config.toml
rope_theta = 10000.0
tie_word_embeddings = false
parallel_block = false
init_std_o = 0.0301
weight_decay = 0.092
warmup_steps = 215
MLP neurons of a small language model. Each row is named by its layer, matrix (up: input weights; down: output weights) and neuron, and shows model dimensions 0-191. Each number is 128 + 32 x the weight over its row's rms, rounded and kept within 0 to 255. Numbers have three digits each.
After each neuron's rows, "fires in" lists the words (lower case) most often at its 100 highest values on Wikipedia text that the model never trained on.

L19.up282:126137163102137142172140151118163144146152137089180090082050094124167129092114137166128171201181094133073169113132122096105099145111063143107109148160145077135125134133123064107128124130096153155124164158120185130089114146096138146150176170147172180151169181152105142102151164244095123139051111106131173079168134148096156129148115136054133122128109112138126111167111102134108100084093163119102172129163160132121078133173158101144179094136150141149098094117154177115102093118151110118149150134097124136177136143098095085117125105222109040132116126063145073120129156138136086119
L19.down282:117079076156098156136168109067108145115151160097092099101114132141164122209096131119094145154132179152170136104094092166108061173125120200153134103112156100110154159084103103166106115171151092138155144148187121149125131114158102094107170177091119084186112093098184180108148112132103123092145094134178136136120138117174103105093063135075183111156123106146150127174083147101115142148120108143085187087146090143112116075124135047093139140089110120182141168129153186074117142087132134151122091173137083139083153174171117114164096168197145086135142155146164177112154137084077134146
fires in: "national", "world", "state"

L22.up186:087118176157139127112118143101119156163121171140167136131154134101168141165089109191134105112072127073153144125122085082097159110085080182063111118118150089121052053120105081098188121103143059145096090106115143173137103091129110134089116120054145154124138188142114131128026125152136140162108144103165154116098104093095120137140151175136098164153115176088114173135161147125082132098075128095107141148143063153173131125097133097184113112111165139063175096101107113133158064130126120156149119136147152166102108098133102116171114088129142181098130118120127177117077131135131212055
L22.down186:079127110069131068170139091079148142135105181144129103097099122080124104128124195117203101112161060122098100111101130154106120108087104138137136130146158150053032146153138114109140161114111113114095139095100119078117141162154147160123063119109138135168153132142127144088064175076118105131142128136128161098152181161105138092192182196177151131082086140156143164100160141114072188120138107113094145135105103174102074042120140113101135087126187101141105133166126093175072131124137162204150153117158158123127140124143119178084126127082167088131115108072113148122126085129100161117
fires in: "of", "often"

L19.up512:134069102148136123137169126137169101116165146158151153059162152137122138126079107179119085164112121125133120152159128120122181139100125137081108126196116046127121101165167110128128138141169082119121107146086089132147147085183109115056111110128091111121168100160115173164138123179073156171139142103157127126151163124063193137128184080122164176126075111105164160141196133100131111135139130101112144115158079189075107126142146134157083113130165134042139109170074136071167187071103103178194117095162096101182170137122120142157139109140158155129154152117130080177092153130074159162
L19.down512:149137079133152103085139151124112151098155089130059149111094156147112158062152117105132130154125153168144162115147157140167102083049151116152124074081180124105145091138096179062114108163114132108155088147111111100119132082139079161179199160142083102087141086132095140109118150183185106153170102135127142136136147181174115116076141114108100176147159140183103141134119092096132125130168164139150096069189159128144202000122089171182111132118099151149170154087169153089158125121139087113169131147132124090122120093110104086127114132126113145105132062146159123105142153127156172137
fires in: "on", "to", "from", "around", "do", "with"

L12.up545:112108112134141125159173127144171121162110119112143186098111134142190175125075136154077123121105116110086105083174212110122136145151115077112125130133136100181144126161102155111147093093104113130171089141121082178112148124119133124042113146125106105159159102109135163130138090193137171127119178096157087103117125165132160074149145148121158094155075088085102118053150106136162121121081115099124136073159105104133141134148133127178089134168078066106135114162092100120186103119158112125127104063179213129143109141161034181136142089173131102070157136048121132125081111129086087167
L12.down545:164141060103217089100068075108154086194114151156167096124135165136108116195175109141118096083104108156142129116137125157087165077085129132152083164043084108103072103138132128081126114208125104062113150117106112070186158107122118081151048130120112116115125095094166164175145129144094127165116102145171145093117138105160162146140129114128100139078053118132119100193115145132149146186110157141132144129130097085112138107122093133126099167129168161118148141138074127111070149104102118137148120105113080078186129174141174144141156133141170135144123140180124087118078118075141088144
fires in: "to", "with"

L15.up78:126115184123137155166163142090056119111104094155147159095038082152107168090164113156145128123110173125166134103111147147148091114114184108090148168149148126115076187184151145102141129088074072169101151162090171076157099126177091173112097101086077144117150168086191184116119137128061141134124172124118160152091128138139112131113149155114142099093066124079138116132145132132113095165107148100132127163146115093112119136134147153185146089137154093106166172138100076116069086093144069098126136102104223150183107156156119083183145077128165139119159188127119125167130164168127106140
L15.down78:086097155095157088169158160115133096116167162139088171090187194165184082119119123125137160161156013141102114100131112117175153096167145099143105166174125130100161089123098127108064117105119148108087140104151077192110145124101165134163109133164127130094113131116166147124102097109166141064163118098146147096119189148123150149103125163189170091100141138138120139160173069147174112122169120097122139139044095123122123112176167103130173218072143093124095125156116111107120143078136145169123164138176121082111166139164139144167118140126091140124210088140088068140093111157107129151
fires in: "of", "for", "in", "to", "on"

L15.up201:124083118141164162120155100114107123175154070094131155080133080155124154130047035136158137198125086150063138213162149111067106150063120138101134115129110099144132163104126093130109150112043140150135143117177169133153154091106122133134138140126109165162144107180072184137116122157073082133103135114110110070134140112074195130179134104166152098164131187081107105108131113127116090077157125103100133152144166136155136148178150140161141161129170086139125155096109096102114124133107115148148122083117109136129235110115142119067140080157160086071130102140164079090121122092144102110
L15.down201:114123079124177070098119103145120118147181064115174123105092102074126067112149122133152051112119091133099113194139188172138136123109114116171139154187124200122123182162097127141109138185121093180113124096141142171189176163147178102092115131094090168107090119127148079129167137142091181121118114083148040137072126097120068075081104077190107153123186188088125135150107152171168143123108159150134103108170188148120069118162114133128113112127144122129115184102150097154104081112105135106164078177160112154104133142094124117162153112137149132148139136132127144149138105063170157126
fires in: "as", "this", "from", "which", "such"

L9.up711:117096127123147131182143131124096077118155117120122073021061134150117172161097066128157132081122097136114097176148142128161113166101139135088115077131143160122085194167157094160105127116124093172135164074139118151165116131150055189063113054197128151120136073175110138107066092124139160147124151141085159104125160121148134187147160134118110168130135108109180155143107144139058118106095141073141153097153099141138064144173146121149136074119138098124083113076056077125102124086128125125136148156080154131101139119157085110127165131154145171093089175190124149127080171106136123115
L9.down711:168160117117148082166128073168067115152143110141136153147139191092128122136137180124174071139142121137088146140082062155114197110141185119148143087114131163081101188154148169174121070139067094129131105124186087130078166150113191143073099132137126139120146105146127190123117161037155117125191122156110120126073120120126100155095101107144142156098106137040181151152175123146147107131159117115075143154137134062154088078084094102153134187116162168138096125126139123099131101122122107146108120182128093129113154151063107135099124127151187195116147157185092132104124077111118146156
fires in: "from", "in"

L19.up428:100095099133145131139149105156134151127111137127140107097129193161142121116109069157128130092079118169132051106101163087157158106158154140132070126107105043111146164102179114147121141112110119125138155119132106118169159140168151123079161096131126140117189101084120165152180150173126224089096084166110188115119137120125164149157133089071091142119081168071059083121110100104133148141126120128140168162164155063092133116158100059198105098140168148133115053114169147124131131090091166163114123157106156180165151128134148152162103114180110131065120094056158160116104134134083080176
L19.down428:158085124154068158116117066128096097116157113068169126151161151157106109105165151051178138074216139144111119104187093142157126055125139147134158109175144149110132123110093089124122098104131104152065095107166098144156111149086172193134154104122100048109135119081084132140129138189204160111164149157159113159144183108095107092110160152174130127053110182166135064101118118089138095193133134140141191108131152118168140125092141127127136149166148077131139115104101159150173124112086106106113079165105123112161111169162109136158128116097118127086056145160081094137101093160137123104
fires in: "to", "would"

L6.up299:124118175100124145152149172184159091168164089129170106116113139155125153101117107159133155151146120133083084093160101109072142171105145126072051103128097082091126093089101092106114105093128138145145140094034155127108136166107097161136128122165167145172074135145155123155085137184123113147091134111112130144155170070129145105154096066161108107094106144107119173170163158117175071152133151102178180099161071118124082149122144084141137103094174153069074111124109100109084147148132108174144122110084180136125153145066096137120161128170159149107160185144107112198107132163089051057
L6.down299:179111112116072112147161109127158142142155181174112213128082135143069087102141135144070109115162152160123182102135170184119129145108176148180131067121174101156172126132130101020072160116177133162124113140075115156107051098069165151148050135132156105126117117120137083136144184135149162138146135145154120132097137123169151078143152083125174142128138159077148163154171062112216120122112123178126127127128117120106198131125155104151124155112097132149148183169117187069093123111116129123108108118164103141103138125119111159177134137069127121122117135154132124151145080074141194107
fires in: "born", "land", "liquidity", "living", "little", "throughout"

L9.up573:137113156070099132115133114080088094120139164123129106095122142133173156100137134161154119108074128111130081148114150111096157209124145174079097171108118124151097126142166065148155148103147113176085130051077133168160094163187106169147122154183173121138203166121082093128076137118125210204129089119142151097167103109125118091143120210133147180085137145143060138141141096133119121158129146102119149191129105126128140131101164138129101132092190133100076119148109158053157110124143106157104171143098156170151159132101085071096086104177129090114120146118169167099091129127071140070
L9.down573:106165136097135075158122064126152133146122126158125187139146108128158090135107192183205122129159125098164137127157143153092126091110096177173175157177125149111157100136093165041074127125107116157119103149119142135081142145135098134145044135143125112099116169189142097151119158147127170131205091117168118160133058134172127135089142161164123158121125132092101131114205088142131214135088142161064134155081146163130121090097134139135123155100168119149153178118118166181152144131074066172099117133138113091108111177149125167163140112107206125191153089165130150101099115101179127106
fires in: "of", "offensive"

L10.up520:114153167156109118098118110112079122165167159106208133163089077126160138091120104167178080111139105100168140135097125122087145108157103157108148120149143160127086147101128121099109164120133115136166100156027091177134096153159129150116131137222149118151103156105080193108120123160160219158078216091092111100150145118115133131147122120104101143163129166144137160132141161090134073128116115110169159122146103071098090153107130106133153176119118130089041049147150145105103155130191115079154110121138125151130123080112070164143142116119080098147127205117079157155093145135074147094
L10.down520:065129118107142123145105150114144084121128108099152145200132124135094149120081098080129074091181144160168136126080120168091138133191100119177112164134155152127153133119130092172143140138136121121141092145089165171102150122130216143101111156143112092190088123123141120108087127191072134101154114138170106087169136104142135074106048174145159130107131126134143140153153187151092132128151092092056181090182129081120158156166113159126100155119091116097128151141149104152193136188109086134139068143121136158089196098090147206132119155163151121194192093135117191079104158164131143133
fires in: "very", "more", "most", "s", "less", "southern"

L3.up618:067119193177117111225164114148091116107129082127134135129099121131162137173152132101124108180127075126095116090213078155118110112098117157067090101117110104146056167031096133162139156153182148183155171144110132114083194143079138151127149070177120121106087118126151205093122146107094123096157093171119125178140164168117129107143124136130129192131061117094135142175114093087103141142153154121085178141170139135122128135158138099105094114113134127141095122127155115117106051067132082141152133090104177108116095080079147165163118122142094151090119149125140128129150160154078107152
L3.down618:098131109124133104122116111133109114085118180140136127122120125145109072150132146113052119128118117174053110135106112119099152147137115184145173121119124171136221090149053172130112117132139163159121165162084109103080078197124150109172112106132093079123127111096102172178173169161125099111140146108177145099188137173166144082126163086123161087108125094155142134117083067141082077170156119102089117177092118162133159080142116070168117154136123227109143114149143120115179083067138154098112084145147081105117121114139150117120146147154146212153130153136095083159139126172069178102
fires in: "november", "october", "january", "december", "september", "boston"

L15.up469:112081203131162176155133148119093142109167147117118182171168133131161167069072070080152150145143147083116158099115096071103099175135127130120141117147139146114117174126152102110104133131046118172142139162159090139153148125121150165067128120155158133091133180129123200107129113140157164110092150108096148116152165101052168181172123118143153202091112153100091119114133142164104105093131060071156120117146121102157100125169167203168150105105106115123109157064040073125138104104127103120110121123094139102164116049068089163134153112090115074144125146120103151201116126139121125143
L15.down469:141104154142051126122190116069104122144165179164095098088122137116145130143122090145172128122145127160136189072087167123134139147164156124090097144140135146106136126090142155090140124127086092087127123171133125097157129213157110111064067131164185148164136125156127167151076135150147129079117111161139137142065068154151147182122186101184179183130097117123166130100142137141154107130099147147091096163197116178186085137181119135180155157124147150112103159108082111110160074165107164160120130155067149152114162181132089128134103229161109132154127154146102150110125115116057113082
fires in: "from", "in", "along", "operating"

L22.up521:088100144097156128110197127145142165089068125096145141070137143165139167140085131155109173119065110133086112119150126104166159113176119186147155134130151134144143146134192145206169106140137061171136113128119140151152084084128152112130172046189173170182149110135111100142108174132177103121146161144138117171120181121129166143147120124141123172112090199145114099101102172127177090122168129181153129104138122169102070152167190115184133151157127137056157097154159049141105143151117085151099109105078117124169171121109129146105093078079116170090119180087172162148138125164127156117
L22.down521:137176159090156112106178078188071103141109154092157135144118111153130168157075165158155114193102136128123131064088118113162157091167127175147115178199135143134215127132123088160125122169117156125123097153100149123141112138139150124122164199177134124157144124121146160162119137093138073088152138159134126147110162118138115157069109152137169172129106152122078087078152132125117100195115094137107075139091145150134128085159133080144123121142101111132075103087161079106091152151108097095095047138156112140112130152127148046180067129130135180070079151112099145169190137218132153145
fires in: "can", "may", "would", "will", "also", "not"

L3.up356:126084147111098137108140095172142103092155079120125130134117108167171142095080074116106103178105145098104164173101133147164147153131105125116139101152120136117121162117122134095163139121107126135168169109154119176104148118179043109141124108188074148187118132117118144088125118217104120161123137124139100112124181144065106143158120090065101145167117113105131095127117119171163094077113166116130117168155154173161113142125176162154057142133168171044108134176141161124093142041087111129136135075093109106184115138119159121078182141160112153115155202071159203156152157188134107069
L3.down356:089144103136193117136134168097085148104151117116144107079114114137104096172117125165173118065103146146079126087144127154156163161117078142136156144110141145135153169137146124141039129215143070131106143095127088130156125125158145172100137153173130123112125103147183123126122140129170108154095112081107109155083155126145111120161205144148089116135087120141091116084094158073161109071084153184153072137155125138149099131108099104129097128195196054120148103063143087077088197171078071163098108113136124149088128193115138057119093099088133129103088121129112186077105102141151120133
fires in: "not", "t", "successfully"

L9.up357:113096139082159084096180113207125108104126129097158100054125145107120187176106088140102103121164113070067110101214157090092144127205056089131134152127131061162062095186141097116135111070112122173163146144158165109105149133149073179066139130133206118116162110106126154151122167149160145099129132119098129105096140135111103172148122161137120118111087159107115137144176100133107163145101144134131130156151102101136103147116135093131102100177060138095111112160085078161124130118141103117145141077110176124108140125193170123168138100147136127146172196083177136160070168079114130152
L9.down357:161142130110067095133173123146122165141129047111178117164169140138104212166092075058139106167163080129130205177093137123153072131135168162149148113147100145111114071083077133144170122064104097123193138114116169124133112128126111152128116163119146164115163100135102138139133130120101134188126051138074081169130057150099131076090144114125103132099173109136096125115169089156147137088124072136086148154078185137141155116120109166146071086153163138142153167131142114138184132085172089119153120136132148139094139086025135149167124147136195176134112115117118109136139158103155133139
fires in: "to", "in", "finds", "of"

L10.up329:126009119121136089121139122145134126178057144120165118102100171140135135064103122132090166157155130093092082094106144117164186129176078086134123153176150093128145138147154100207120146121134143161123090150098104153168133076103127102086113127131083147141166151127155110127113187077088129152156114120153132084124178134157185145140161077127086168171105119082123125075100158131164145106185142148140118211121163168129144131202176109166116149109139142051130073095150163110105156123121105142118116079107137107183129159150119167120084151114063149127182181082151136148091120168077118115
L10.down329:121167121107168108081113137123103130112141088096097116114098151095162135120146126141169092076090087143053113091150155115155165091153108147168176195087127167117150187075138106156117056127101100137156088188106113142146138184112160181137111093149146159159172095100147186197209128155188108102152127138116099129088149106127122143148133122105141142108073123165104146103100161126142108151068160154112152135110055071107142123121150055127148145127148086105104124152165120131077122201064100152096106140164099130106120187112118102107062048140143153084053144114167124154128118132119148134
fires in: "to", "t", "not", "should", "also"

L12.up76:116063194109127198161133146154118140164139093137167117108075121162117118113140062203168143149118160129127131128164218091089161180137123136113132126127170139148127140166100096141114164044110093170084202151163157155132131128169174168107145139108100125156109127138102145107120142179136087115124152145133162151169138134146111093120097142093074115100074105113148187113134185080163130131108199098135100141125153108125073150139146152172143109129137072100120051106111084138115126140155183077133154119104143157166084149090088151106154098132090099077149159128093139130093223108121060103
L12.down76:126139102099167099146055142099167136180165180136172134137197152136076057100129132163136125161228108142147034136083123119105152169123060092184118112113126154106155103142118148114145155114110143135124197165115152127121186176132149141105058184144118085148149089173136121107120173083093148147106170147138129168138092093158115095132148124110148144111166085143100074101064196134128111148128202142098117165105094119141152069057112132179121103094156150180159141161129068070140163133147126134134120149140100149129107173155099128137135093075129139093153118133157136112083107154140099129
fires in: "american", "japanese", "british", "an", "the"

L16.up13:126172159117087109162183124162101167169089153172149110086075109114135167096116142176149121157052147128135097089142172103111089122171109142072100131126129144109114092117164143177149151151148074129104130153120094081161117117119157152149100079076156102146125151060150124093088124097150147165116142169153177070093143175066167102097110197139133143129101126103165131137145166105141130142088194125102151156132129180098090131114131098158083152117120091121145105129073046125155118184121079107094127094093186135166134170145082085158145130136147122075183177110081090154051149172088120078
L16.down13:163140111094163080119150125163138100153171153059101154095162118061177073131142127134167145160192149156179127133134118144085151125086159153119130160129150079126176164133130108105161192144132097093098098095197116125126159171136101107166082133149122097146143161166094140129068177106138092142139139096159108129135191125138121201137164139159084183092100157123093189080163091138201154103167138115102104183093067112155144069120087149135168181133159134126093114089103092141085121060152106182180177151130143114109137158160073077143114141117128111117187096156132157139155094144164109139
fires in: "of", "for", "at", "portrayed"

L2.up692:121052144171121173165185094126148139112113128146195096142134161141136139135133101120157098099137146148166127169161082154131120130194120111096148161104115157140132165146181100101124106050094102164123142085112180147119109150142178061099124069189138073192141127114185134096086128145159145135145141144119128103159180124169159114119095163074115096145122104084101110147140165116131181123132108193155213171151135111089054155159153144133104134174144095133136140137167109107093157127102084139172157155084141128133096178106146076173072073115133216117112193102154161106135174139124120163
L2.down692:161095127075178104134158129190158106162158158132145172110117094053170006129157115163126134082166143156131048163076113132135174098090101187106163127113111137103117116096133114092121167119139100132167064119083126171098083082125134121115093091132154167148131117149102122111105178136128121139106164046168113135120077106173173123101157143126109128126130110129146118138147125083163155138109128116166149141010126106087115150115115156204194114109093107101116102097116090110120127161134180119157130187125103171134158114153134107107119105163147118146128173090062123184128110152097176095
fires in: "a", "an", "to", "one"

L6.up760:139109114097091069122169105147066135096121096122173093076097125186156170105105063137102132187132156120103084162098137127174104147125111087128134147122150137185142127142134194172124114100142091130088167182096132152167099085139070155125194160195067207137177126111107151077111122125074127161171104124208071152140128154124112112107138152089080149141165110095135109120145118117152080043138121155176095094139115148147110147124155098192147136156164135088151116125117138067114101086123168152167148073117145161119174146145122151132131163119117141074141160099161115089113166090055145140
L6.down760:148066106136119115121120127156157122145145096135107125111114123127138117091153190124113084129113097140111148098163159087143156077170088177213179164112208144127146204135124087140122037110136134089137081172123125161127107195128196172073036088104208116153155168072149152089157092139133121113152125166144128137069174111124111095142133147114102113168148101128138118108143197045157111146103091142108102198119065141068118155163110152135140166134134137119144087104155135077145123174082089126139101148169161120091130168138122136130088103104102101129176147154132132120122117138128173142
fires in: "not", "t", "without", "often"

L6.up196:125076150151108163156135162093139128155076105172165067123101114157137162083105073125147145170134075156113105141216168122057110184156162100127057112095083149114117088129159121143114155093165163198180147108048151142123185126107143101102149121145115135122139123125108114136120137122138139144130118158118113105184133115122140100147070139128101136168116131051107165125181133100066122147078182097106150107150075161097075135138172080135103082180149134099120109085082153168101150095102155135163117095137159148170253095117095163107122149122148125179169145118120131157120141120144083097
L6.down196:195102084115095088126129109143141187199176171172107136189069134126152119155093127149071141148085157129128156100159147119178162195130157138171121088067155132121164098095101075091096112143120158113093139198157120104157063105115075136127175149130149159128172105122115140130156172136118196131175119207151133131127128142157062093158132117088180114093112158059142131137173134179156118130118149148164079110089120088091138114138126128103086165109126166201168200118082137116110135070101127164123097147151147123132170131154139113186119147104112167128169097072155104144131135109117134073
fires in: "included", "given", "placed", "living", "alongside", "liquidity"

L9.up1:119149116070133116129123121136158116127131125089126127068103137104183150157157076120083113182175081127139147150077159090087191137120112165115114132171063095140102120114105159122138091065161149157113152120140138137149172138120105122108117137106083099128129076129126160136015083178136156140044181164056202111114154105138165146121107174101129104143097132085145137156137125152121116124066207156151142117153106086142083137136200088165151125185098172063083118157056094059112098124104123127139135096161159135105139115136110124154198098134152140112103119111142068117110167135111104127
L9.down1:113148124130221097137150089099140145106140115142110121148159165124105173169112187103174109097122056084111139141090159192154154122155080158166149103074169107135086137105102145210145110156139131129108109113163098146070116101121180122102126133124113097104115103145113143137127156124143169151140113133119091160140135151117158190154148126167143202109092085120126154187122138162087114114177074110111126127109072170103069062164066116224130150111152128164141144160167145131083170093158127171145101165174102066115099168155097173144110140154178156173158153192098096091153114126146091162
fires in: "of", "from", "to", "countries"

L3.up463:113163150168129145095186139164138128037179147090150116120184049126148152137117136114146100142101063102089174123144118120110115195164125167156128150153110147168135121121143065183141107062147114149096101099096177143118118087163166165114152126091180163170160102115117119083150151147130074139147161104124094138165178142130118100217133162139138152138129180117217159124107099100108111149105149111148099067147114121143100137180143091139053112122173124126099077139120154176121056099081106136151109159106132139161175148164138188128074194097097148155156167131158153089149164148125136124
L3.down463:162163129162086138110133104172101177138158179097131120160104081075049084134114157092111061153093076149112160140130148106142117129138160142119117148143128145103126174077133159146111088103134115099116110166190148164109119153132152154118144117060124148193196104129101167190174102163128190122154144098092146148150153117149093177088204131214166196071151131129122134129168107136115164138182134157119132121060155152114113063135067132146133075119139087126122099136088180113090142109064154154154128139192076124079123153117162120188078103135147130117160164143120140109126156104112118168
fires in: "had", "has", "have"

L6.up676:137117107197087175120110104155143105107159112121180053097136138156143140107102082131082205152113168112138115124105154124119164193139132126129059092141112148119149135127145084131094116111157120156096157179115104150113127126136122154117115091092179097118104139168061163085105142168073106108130144101134073111117174139138103134135141117116068082117146166125137134135146131072138072136175195131141112102149088097086089137101227101185117141156149144124123117083151075167101091071117143106134085089150142130166169159024109140173181145189110148135164167148122156136130127111083044106
L6.down676:150159165118107086143132136129121096139085121102136108112083142103126091148133100108140123086135182148139120139117061174159156159158088185194188149114148108093112146123161163111158116108109132132158135111113126147080079125119102165139151135097158089112140129135087145063146112107165167077147088111175135121041141060122095127090134137156213121149154161151154180156140101158121181122137118131104117168063075112179111121111140117083124051063159092134125125146174063180199110128084116132131083185153130174145127148139148087115159165136172135160170163197095068100155093144086138098
fires in: "5", "6", "8", "2", "3", "1"

L2.up99:104121141145131153168109088145125086110147177169146082127184160106112129134111028126144082108172112131182173107141082144112126150145145093077110118082100155116136107093192068128128066101097096159129136129084093139140147138139137133094178118181156103119104102143168099114136132130151213147059139152148142098190107104154175058123100170116119105166088101079135128090166161093133158153167144139143187100178123096102048174162184146109168151164103117169135186114131142132169165086119137084171114158152147133123100136169078082148100120084120135160100147114154115064161103121118173159
L2.down99:131147164100103065182144120137183085110191132107104126107099112071129037128110121142122162136096161148108083175103108111119143081079140143115134106183068113107133130125140151144132165118087095147170140062072165145093090042146159128136098100133160193171146072150136217128179091125097125128145161113131135138126115081148131115121116103144150149127099101143096122142141108111130136150090102085185164140018154149094115123086112150154187107144144074098149125094122099083135122139138174112163152180136094157132174080165196169113129135146128152129090171087107110134099143200104117146
fires in: "a", "an", "parma", "the", "parliament"

L2.up541:134080173131126116134120092118100156116115059101139168140133183172171167086095129151122137116126125055080102138063108100152157142116091090104138140080078163151180152116082045127164099150135119141139144136161138121122178105110136169113117111158084127166138114114158142139147157201151120183121128173110113014159180123090175163128103108124127139131112144142095080114107118125150088141097162163121148146132058113053139135143165102107084147121110112082144084105129052121116143093108100147119155063075183177132133150098105071131108134188089149118144177159090146091084139163074105119
L2.down541:135167089095151083108090079149123137119102133063103118120113153109142135118172145124148064056106123170161131122132130091164145094104109102166176178123125162105149167162143099149155030133082098109119073171152139091158120160102129103116085114115150094160202090078117193170196139113151125103181128142137134134093101124142156173117138118159129155086083153150114140150136109140140173184128179186104160126068106094121123031108097037116126147160107135123115139160153142098111100166048074126086108148138139098165127154141118134154078085165187164124092144160150111161125129130122093143
fires in: "to"

L3.up203:114147196167147193164163102116086100118156083101159139121092101144096120069112127065103135143065102104113114121142106169155140153109080138160065094092094083170079131104118132168153182152176126145099168157116116095111138103125086142134140132146135134104123127139147218108138129129127124118095139095102173146138143205135113133150117141104097159114094143050120145121127141086137153110094127126148125165151117127111146160167142113157097098105168149036143137136128099116102057068134094132130142058149165117109119149004121124169101086167109182103070174057125130135118180156088103140
L3.down203:112201095093140131137121143138098079079132181137110191084129152150098086111165173072060127108156128154126140160129128085134098126151062181208129130139169129174148095115154160135065138119183186167104156199160136084163141148122133125159128139119084081103173134128148110109135108107203109139140156132083109114105142132185170096120140116127186059069150085106147108069066148104100161158157151162125079151076146144098192099090091113098154126117098163130131134115135115144147133126148149106081098136139105173118127074146188105105065093122102156126133165143143045123140112149126141148
fires in: "may", "june", "april", "march", "november", "january"

L15.up539:098129176142115184158175100112124155072155117124111112135109091129178160070087061152094161219128096140082136113116140077060108198071118134086124150138091112124158113096061073123117122131187123189108110143151138132144140156085113099138086125123112146153110156161084181165133152185099149153128110153127172177180147094154129132123109084075140097100156135151143137109101103088130104097122128101128137092127089142044085146124148121134169091144102192147167098090157110068106143069134125079156107138083093160106088155096082096151152058142146113168118161106168135150130118129071163113
L15.down539:151099168161163170163107048105134116108111096192128128145179130137069161100184155157105162107173132106064093135086112107103112115126065107136104128117112140073107141147097107123150105184139111097074108095121116138063153152113120128147178189164171111137123181091138150100171153142138110178047121139145147108163112162135099188124168146097167168122073173117109134206158088117055114142129143191098107114153163145124096160065134072137102090108119104162092123153148144087148143122104139142130115135112093134142163139115139086145141164134211107162128177041138101083125127115145098175
fires in: "world", "state", "national", "2020"

L10.up405:139041187132123210165196120151110097106131138153165091128159107144115118139131087148073108155159091131129147160139160079085104098120126094129112153133113146175162122100146094127163213058121161148090117148049147140166139109195072136117150136140169150099132107167098166137088112174131086115098164142157136130129120125132141085146125173072101105162067133147158107112132182109114151151092136096166177115135148127092116142185222173134088114124134132120149130152109157099092049122110131125128129084123121120141164182105053105071143087114128088112153174128131132086079143186103106094
L10.down405:126145191140088104147128134162122153094051116063128152160161184120051053139083173141167112134126153156127106109105127168154161136156152125117159115180134131155130120123129152170133076137152101085134087114154084161082133129109170097124157104169137111092128125164107092130160200138145152126125087151129078139108060150113189109106181113158121092093118054131040134152180150138135164122172116138121138169131138081107100040131111117105073166123147138131123126127128104113111204155072122131097114103201102101147105146129123118117073123090168106094111074136196158185127113096172132096
fires in: "the", "a", "an"

L3.up393:116137176190168095104132150127086132110153140124154187132169085134134155121135136113129147096049114131091165152172184158153117205155100141121097153134137109115134130117131087147202111064057091162067121171142155161120109030183095172099111167097134165152134142138165142116088164165119089138154148105104147097136141138066162107210131142124115144124143142166159126083124138142102132133117128060163130118154149137193060148156146129184082101128139134120068088093096156089131064115099139095156135146102172104105147194149112175108117155102138129128135120090161161121128158151136041150
L3.down393:186166195167106146103169113166107165150177163129110120163093119078082102144133187095141062121112118153080113123161135109135140123123133127140134172138125193073113175091128153161099095091157151114131088150188120142121102138113159162116135175076109155200184100113090163165172106152128161133153149117117095169137155085120122181087166157178141199100137157159122138093155117162128175140192130140145164127068134154131129079116077132147166099087089068126123133140100197114114145153067116104130133115214079132049099142104138139144061134144159155124145167161159113075136137104125100144
fires in: "had", "have", "having", "for", "has"

L16.up180:124104156149113137112167140095099141147102115125162120078124134146135149145125069123170179128080133121067108093135119094130166098153055096130095089098157156163081133145163103167188123132113095130136171099106131166177113107149129144088121104165112108143151152106142146125099139170097169168137155161129121147146156137121139196141113127107048173186067157086056090133123121146144078185090114146097125188148125111065110133190170110112112131132162121026127155066124124125153159101119088119107113069111096144189122112122163128153128157166132155098147168113138122228097123158062068181
L16.down180:147161116123126100142113080167087184133135155085108162130143207129150107079106131115079107081131110133182120174104191112162197068138086137141164133129115173153132157192124079095144071118092141143112127120161171133104099155149132066155114124115133102129191082122143221163164141093134132116107115115121123164103089133143183094133166092175085131088173174094123084134159179127141124130144086187118113167143124126168169011135108072150108133153103177164140087128160164121108126150082107143149102109100074112185119161131110152124208101143144135129095104139157122123107170091145111133
fires in: "to"